{"num_hidden_layers": 8, "hidden_size": 512, "num_attention_heads": 12, "num_key_value_heads": 12, "head_dim": 64, "intermediate_size": 1344, "vocab_size": 38164, "hidden_act": "geglu", "norm": "rmsnorm", "norm_place": "pre", "norm_eps": 1e-05, "positions": "rope", "rope_theta": 10000.0, "rope_fraction": 1.0, "qk_norm": true, "attn_scale": 0.138, "bias": "none", "tie_word_embeddings": true, "parallel_block": false, "init": "uniform", "init_std_qkv": 0.0161, "init_std_o": 0.0, "init_std_up": 0.0161, "init_std_down": 0.0, "optimizer": "adamw", "learning_rate": 0.00135, "lr_mult_qkv": 0.7, "beta1": 0.95, "beta2": 0.99, "lr_head": 0.00683, "max_grad_norm": 1.0, "warmup_steps": 251, "schedule": "wsd", "decay_fraction": 1.0, "decay_shape": "linear", "final_lr_fraction": 0.0, "batch_tokens": 65536, "max_seq_len": 512, "doc_mask": false, "train_tokens": 537700000, "max_steps": 8205, "dataset": "wikipedia_en"}
MLP neurons of a small language model. Each row is named by its layer, matrix (down: output weights) and neuron, and shows model dimensions 416-479. Each number is 200 + 30 x the weight over its row's rms, rounded and kept within 0 to 999. A neuron's up and down rows have the sign that makes its largest values positive.
After each neuron's rows, "fires before" lists the tokens most often just after its 100 highest values on Wikipedia text that the model never trained on. A number after a token or word is its count.

L4.down1066,223,196,193,235,206,187,189,179,207,225,214,118,259,205,162,186,196,204,194,178,199,204,225,232,181,218,248,176,183,212,171,265,203,212,216,237,132,163,190,193,109,245,211,185,219,181,197,237,185,174,206,169,232,197,188,216,197,187,222,205,246,205,180,149
fires before: " in" 27, " to" 13, " on" 12, " by" 7, " with" 7

L4.down1269,184,261,212,223,162,239,262,207,230,163,206,167,215,213,189,215,149,218,199,194,127,184,172,189,186,149,213,238,177,234,136,227,172,188,245,160,103,175,163,245,233,198,158,216,240,209,274,164,213,260,138,218,184,176,235,208,216,217,196,194,212,189,206,178
fires before: "\n" 62, " in" 5

L4.down1041,163,199,202,243,183,224,207,223,169,134,218,188,161,198,151,248,195,179,163,201,228,203,133,225,222,224,181,195,143,211,249,167,226,213,238,202,193,199,214,183,198,188,131,205,164,219,168,208,210,202,217,199,171,219,189,174,267,196,189,227,203,234,175,156
fires before: " |" 51

L4.down820,235,200,142,203,242,162,184,246,130,238,203,273,149,212,179,249,128,165,156,189,235,222,183,200,225,239,156,189,197,216,191,226,163,239,186,163,192,189,193,212,232,224,138,214,193,222,168,185,222,228,195,211,180,187,230,228,188,178,216,179,155,231,180,224
fires before: "\n" 65, " |" 17, "C" 4

L4.down1096,233,179,166,199,153,218,152,220,203,255,190,197,199,171,147,240,150,172,153,201,166,179,172,220,141,192,203,221,183,223,178,251,208,206,194,207,202,185,234,230,156,230,231,164,173,180,233,189,192,179,189,194,187,178,213,191,178,251,243,171,216,201,215,182
fires before: "\n" 73

L4.down396,140,172,196,223,183,199,203,196,243,192,185,171,172,186,201,260,253,246,225,208,197,190,159,248,242,218,181,224,243,235,203,134,144,224,237,225,215,203,201,172,163,170,201,228,161,210,206,200,187,264,190,235,134,228,205,207,186,213,175,232,215,201,161,182
fires before: " as" 29, " for" 9, "\n" 8, " He" 7, " in" 7, " She" 6

L4.down1225,169,192,243,177,206,216,287,186,201,234,236,234,198,186,211,201,209,171,178,168,239,224,150,152,237,228,173,249,141,223,266,190,180,163,177,187,219,234,186,179,163,194,255,202,230,186,164,223,168,205,218,201,208,218,231,249,209,206,197,260,173,214,205,221
fires before: " of" 57, " for" 5

L4.down109,180,237,211,185,174,181,209,145,186,191,221,197,238,211,264,194,189,213,191,205,297,224,169,208,214,306,212,235,231,187,215,160,246,194,270,169,199,161,228,181,175,195,179,261,231,190,126,234,181,196,202,180,179,208,282,228,203,191,177,230,181,234,205,157
fires before: "-" 66, "\n" 12, "ologist" 8

L4.down1247,195,235,242,171,240,266,170,224,233,189,179,202,251,228,238,228,194,229,211,212,254,212,216,149,188,249,225,207,200,169,219,208,223,186,187,198,161,255,211,163,220,208,176,211,185,192,146,170,196,248,198,185,245,204,242,189,173,192,211,171,230,238,194,247
fires before: "-" 50, "5." 4, "4." 4

L4.down781,255,154,217,228,216,201,187,192,190,203,197,227,203,184,255,197,153,167,175,171,239,220,144,126,183,234,205,200,203,203,181,198,185,217,200,168,240,219,175,213,133,165,208,205,214,174,166,220,209,204,246,185,205,207,200,186,180,184,147,182,234,176,148,287
fires before: " of" 58, " out" 4

L4.down1304,269,205,219,206,228,217,238,212,253,190,226,254,218,183,201,209,195,189,157,157,203,186,169,165,179,213,237,202,181,161,263,235,189,202,216,178,184,184,152,168,237,253,195,206,189,188,179,157,186,220,198,179,211,178,183,194,177,177,203,209,188,208,212,241
fires before: " as" 18, " in" 17, " a" 12, " for" 10, " |" 5, " his" 4

L4.down71,194,195,181,165,154,148,170,180,239,188,200,178,231,210,157,197,200,268,224,163,232,192,169,190,204,241,233,222,191,191,99,146,198,223,156,195,208,192,202,219,226,210,229,235,158,204,177,233,190,240,177,149,228,189,231,153,123,239,215,214,238,191,180,192
fires before: " |" 69, "|" 9

L4.down162,180,165,197,225,227,153,248,167,212,175,215,201,223,214,155,221,212,206,198,218,208,136,148,227,168,218,195,192,189,233,183,231,186,228,204,161,243,179,187,201,245,150,178,164,206,199,176,179,205,197,153,225,218,237,227,175,195,204,218,217,192,200,171,290
fires before: " by" 19, " of" 17, " to" 7, " in" 7, " on" 6

L4.down522,202,207,258,215,276,262,187,187,174,229,215,152,193,240,244,210,171,196,218,205,191,203,209,213,148,182,119,197,220,209,213,250,185,153,121,219,180,191,209,183,234,159,256,186,155,191,208,191,170,234,215,208,191,200,170,246,224,210,163,186,199,220,155,198
fires before: " the" 40, " a" 12

L4.down1017,200,266,212,195,215,242,165,196,214,265,178,171,247,190,193,194,207,163,239,189,216,177,228,195,192,200,215,229,160,177,244,218,201,224,162,152,131,187,191,235,206,198,166,234,175,223,201,180,207,193,214,192,228,231,203,204,165,253,214,234,204,220,168,172
fires before: " |" 85

L4.down829,204,216,225,187,183,181,203,212,130,245,207,198,231,176,182,157,123,244,231,212,196,195,192,233,196,198,228,229,209,187,208,211,167,210,237,175,202,243,182,201,216,213,222,172,231,181,216,177,188,238,213,235,244,175,177,166,190,218,195,220,155,243,180,168
fires before: " |" 33, "\n" 31

L4.down1129,213,179,216,198,218,238,208,210,216,160,155,223,251,159,202,185,219,173,167,218,187,200,199,188,141,180,233,223,212,220,236,209,201,182,199,177,198,180,223,179,219,210,170,186,195,180,223,191,219,201,176,250,174,183,180,202,209,187,191,250,131,202,168,274
fires before: " the" 60, " its" 5, " their" 5, " her" 4

L4.down583,227,223,225,182,188,227,236,257,149,198,196,250,246,201,197,172,178,172,194,181,274,228,187,167,111,258,215,224,203,246,179,213,197,193,144,221,234,226,213,235,184,200,139,150,239,184,128,163,187,204,250,206,153,210,208,237,177,170,145,238,183,197,172,231
fires before: " the" 39, " a" 7, " his" 4

L4.down709,248,180,185,183,257,174,260,186,201,164,196,219,182,147,196,211,168,182,143,176,219,188,191,178,164,215,194,182,217,243,208,237,156,212,149,185,164,196,173,170,193,191,233,209,179,192,174,212,187,226,172,200,206,177,226,200,149,195,227,229,203,222,213,214
fires before: " |" 69, " of" 5

L4.down1140,196,246,209,236,180,198,230,244,149,176,238,218,176,160,213,192,195,249,199,220,221,189,134,190,176,198,197,191,204,194,214,270,176,195,186,181,248,227,174,176,173,191,201,228,184,195,183,215,186,181,189,187,207,195,213,192,185,184,153,216,224,237,146,231
fires before: "-" 33, "=" 21, "\n" 13

L4.down589,261,143,173,198,171,213,251,169,191,221,176,213,167,207,203,190,170,233,229,150,264,206,201,187,167,277,261,196,251,237,211,240,225,215,239,219,175,210,194,161,197,264,152,174,159,192,131,234,237,154,209,206,194,208,175,240,208,163,208,215,220,244,235,199
fires before: " to" 72, " with" 12

L4.down1337,173,197,154,188,145,245,205,192,194,168,222,143,161,199,226,146,182,184,205,181,220,146,206,258,248,216,220,192,172,226,175,198,180,225,179,206,197,197,219,171,220,198,253,201,206,166,175,205,209,154,194,226,236,185,168,234,219,223,231,171,201,179,213,173
fires before: "\n" 36, " The" 16, " It" 4